config.toml
n_layer = 16
head_dim = 64
vocab_size = 8192
norm_place = "pre"
positions = "rope"
qk_norm = false
init_std_down = 0.00247
lr_mult_o = 1.09
beta1 = 0.9
decay_fraction = 1.0
MLP neurons of a small language model. Each row is named by its layer, matrix (up: input weights; down: output weights) and neuron, and shows model dimensions 16-207. Each number is 500 + 50 x the weight over its row's rms, rounded and kept within 0 to 999. Numbers have three digits each.
After each neuron's rows, "raises" lists the tokens whose logits its output raises most directly, leaving later layers aside.

L6.up818:469510478539578497562425447500499456510524547442517558536511515448437521513503443505429562415504498501572535503446619544478480529552400526437405479462463539490521532441535467564467564510582379488416541565594328500498510506550528470516430461504492451421571426494513517463405497441458542540499490500450537481497505402445471447539547527476565490583539542517530506520479498474445516408559433540456509479456504449517464558492552497557536491456529522257462472505441444467484548513446522517499525499463483471461524497490480511445486507560531488457558492523512522509434502626593498423
L6.down818:469529519458459573592557563535534516505521416443536562485516523500613519471507473431542391473495476433472439460547542555465431434421605473452490446529443497602492510481576484407507557558453555419468537587439534453477442493493455471426498512562483565459503537505569483455504477486426449371489440422523519505520527547471604553502447493486473444448492432410537541453524525548529445464492461476461463460499510503466493451528538498470471528486444567534446564486529595497493546490504572589494500550522508557414501459538580553537601524537478458460577510554477394471391529479467571552
raises: "ienc", "ș", " zone:", "land,", "lands"

L12.up147:466533482520594426504493526536438497393503482599522450416478587452412491485525489522599539533510531495476452500574462422507486570509521554506559521478548531515461490527415502465513506470427553521594540533491480542484531507462534530516558534492445543594473489504482601532525517595491532422501570492396578457514433459479477512469472494509519614435489395413543552355511501508464480425502562480441617536514504497525489500460452563483411495564473476490517466444508534556570567464518473370610403501431514539566424546478543443524529463461461449464503511572469487431517467466412537500
L12.down147:458526577606515530514490552563419452525565478485431468469509580565393491616515479495457534582492572514456417477549501503447475592470544423481494527418483482481540449490496469515532501513430512517529593498440578453448574542543440578501489518461491421538578485472495637452454576443485485499469545498463518435508558490521516469495544470566490510484461455440491505415585474475475475492383522525479574406422551462472476459413520521479466513537492466472505536537517514527522566522460536477497558512581570514572456475451535519590513478587473426538507549525423502454535504451540595481
raises: "D.", "A.", "C.", "or.", "ph"

L13.up710:517530556455530461546538505557468526559394559555529475509471548531527509473522527424553428517523596486452427449514400465520515529526506515533493503445518449450556528522507479433503560489492474475491481423448419545497490543469597466499513520467537537601346551506638490542404524538449425554395530510444413404474422506455459480544561601476526502535445499488506487482479528623443473453439565523451481452559572513560577551502376557501452455451560474532551495491489470452558417544572481557483488520530502568502458457501462371546492501496502550483514547497484542410479474421437543521
L13.down710:419403581590545525438462491530456485510445445570535412472361497499566451435554571487501496476440533501560532492671530459477597422481539408433454483425505527481535584484512466483514454461448531449507515478485557490519460489540525483646538436472537476519483566458470475521476483556480482572482471469536525507489521503438510457468516580445590555484582441486522506499431529464398579471627518501470640591518495517475448481474520460496521533546506526523549519480554586466508484462417394596445477605456531506466488557469566573470502501515566581554498533512496558428499452448585499504
raises: "ulated", "hed", "igned", "ically", "arily"

L13.up121:534549470582465515407514549550556517491494550606482479499531494497504490536443595477449487497487340516553470537494475581573468504526547486455603408590460499414529468615471586467566490439527436445544558586535465486575487557566482637427462518563510565540536453481529392508428449512564531480528468457552508473457523415413581494451452464532513474499530491565434502476517491545507490602461519503462551535525507588508403475567501499519544490436409551523488558560451458469500521411520533442505525534477489538552471523550536474380553471508450430554484522483541572522521475392442559566
L13.down121:534473463539500501451473546458584456484487548573564523446475505493561511474546483510497401550544451584585511473501478498544502545511499528452550561561467496611465495572512441429529531511470458476571525540583483426473492514483509579491425497500574519526466378422501433471382408413443490472494472499571552592513503431486617571490537503466489564421531553480524477491580511556436433551444596525506520576596464529563434509478481471525533529430459416547456531428396457515537472473522520553586455584486508559586544475383391473410486478527460438527500547456540429500540420372436432524
raises: "et", "et,", "et.", "ets", " ISBN"

L12.up910:515484509490556452430552596624474585448436445498611541530474497534468501429515511454499528541522393467531511632552455441415451463468488511551594410534445486531475500537466460453518466493558503498515546445420482517436471465592531475457523532521470531579539521536518511500466434568549543478468463429431502453502470531468510466462512422483484587460394502500406564533474460539512551622445561538496542491472560504491491430451501478518503628600572473492478529489557512478482521504434471428446558512529469543601445564499534504429394485473491570479457548511478437373507416447564542510
L12.down910:590573414451500504505494565452418488475501415526543517468436503521503465593496525569492515472501446565530485532561467470467463529506518488475471473526414465523546573471463416560499519484508496449457531451421637528508458530594538569514444520532458561463554402483534494483546529492542525511441493519470538558417515520445514547419498460482532459443419595596456510467392467588508570560477518473500475506402453509474424561567512469436486493552492451551500565562418451403430471554454452504539618568483457423526531437561492474501492496435542508538543526509541512453493609411513569525
raises: "on,", "ine,", "on.", "ography==", "iform"

L7.up999:497574518495572487452486498420494584572521506569503505458465446572473525482429595517540438486514375584519472543400499531573453508499432480635507508621516489546462452524539537468479502474477550420538529485507493435607425505472432392474514452557488496529516384578482585480591478443504578512491533497496525498554553532441574487496450556554524527419554499497504516491496500502606568511429446462424511520576517471470437585531378530506520537500465565617571516519554521470627523412499457557583469478489475479518457498488478571501503539487591520494445456456469551483441483421406505527
L7.down999:436480467527455510522432510515521464382407472494513542468568535548544447546552368511424555551505578412511571442535479499462563452468507525369433510390413525479509460486490529594518513477496414547434461512432503465432551517483534558534513555474491568486486613478563451536422515553529441503441501436521444434498529404541408515476468422491446515537507540447493530514405517548453437482565538584616501545504485530579549469563511534556500456485536468491479519505436458528449486570533599502488490450524531498514481460494444526579545416497435509467506537541515417513500479606580549524
raises: "==C", "==P", "|---|---|---|---|", "===D", "==R"

L11.up655:513458443519532513451514498520548548574412575500476516427490545526476543496515467558479554484518556490508487531607458481474582510481578537423427534601432475501480444592502501486587520596458482414527483441476544613603411544557405526512522458502507486605463492613491418498590533516526564470425422478409588479555558546444567486496463550539563496541438452427481539510482507565510398529477517501337510553464477530484577432442509526453540520444490472446544447474526463538560475606585487497452508517529523432447455489484490470438435453462467531494510508545404508468531453478492479435
L11.down655:464446563470473522469517466438469499490441571405494514566532593548455515530410589538543496440548444564432516516514531424501469534461472530464496608419494453447635479542402499445519391528539488561546391492410465562455537447445495487514510549602440466591492535495501451535510563545448582518530489398497564437509439402466523574452488508524473504510482489476512555408553579597477563535528472506508574522505449494467560514479552522535450553513538458415435454640475488502487455560454505410521575469505523470513606435558460463493439466535549521482520407378459507528556462459483557441
raises: "urer", "els", "ivision", "ician", "ical"

L12.up164:507494454533471487496547554571432530495524491525580496550539569449402465410523491520545490495504463531497371636620379470500491517499538476550452544512475517555522517495526520486469462577525554503472544447484445500529469473419485479444513520518527533545530594514485501559538453539573439429500493431470512502466611537356437479540488508527454536493478431488560583463503466457457559561496523520504550481547437487442633511563424480447518520425575503454434512511625563517529421436494430571528559524477512534524507481519460594529397543536421557603583568533460491423571505470513510414
L12.down164:570554486584517460490481548537595479356512516587576565586526522418511458568467417520418449531570527483429432507513554461514447525389539493415482552419405393516485545471433494436499545439513476471518504537503555472491491474476533492518429455450576550483583568455433459591618585489514461467494518562569540520474469506526513510474537550464525528403525467539480510486452471449534601522480535521597472459520376547443521503493483537445556526523517492458470528520478447514487565479505467529461452548603527484446575501496469573408461539432489486520542486568432543507564488478467436564
raises: "play", "ho", "h", "pan", "com"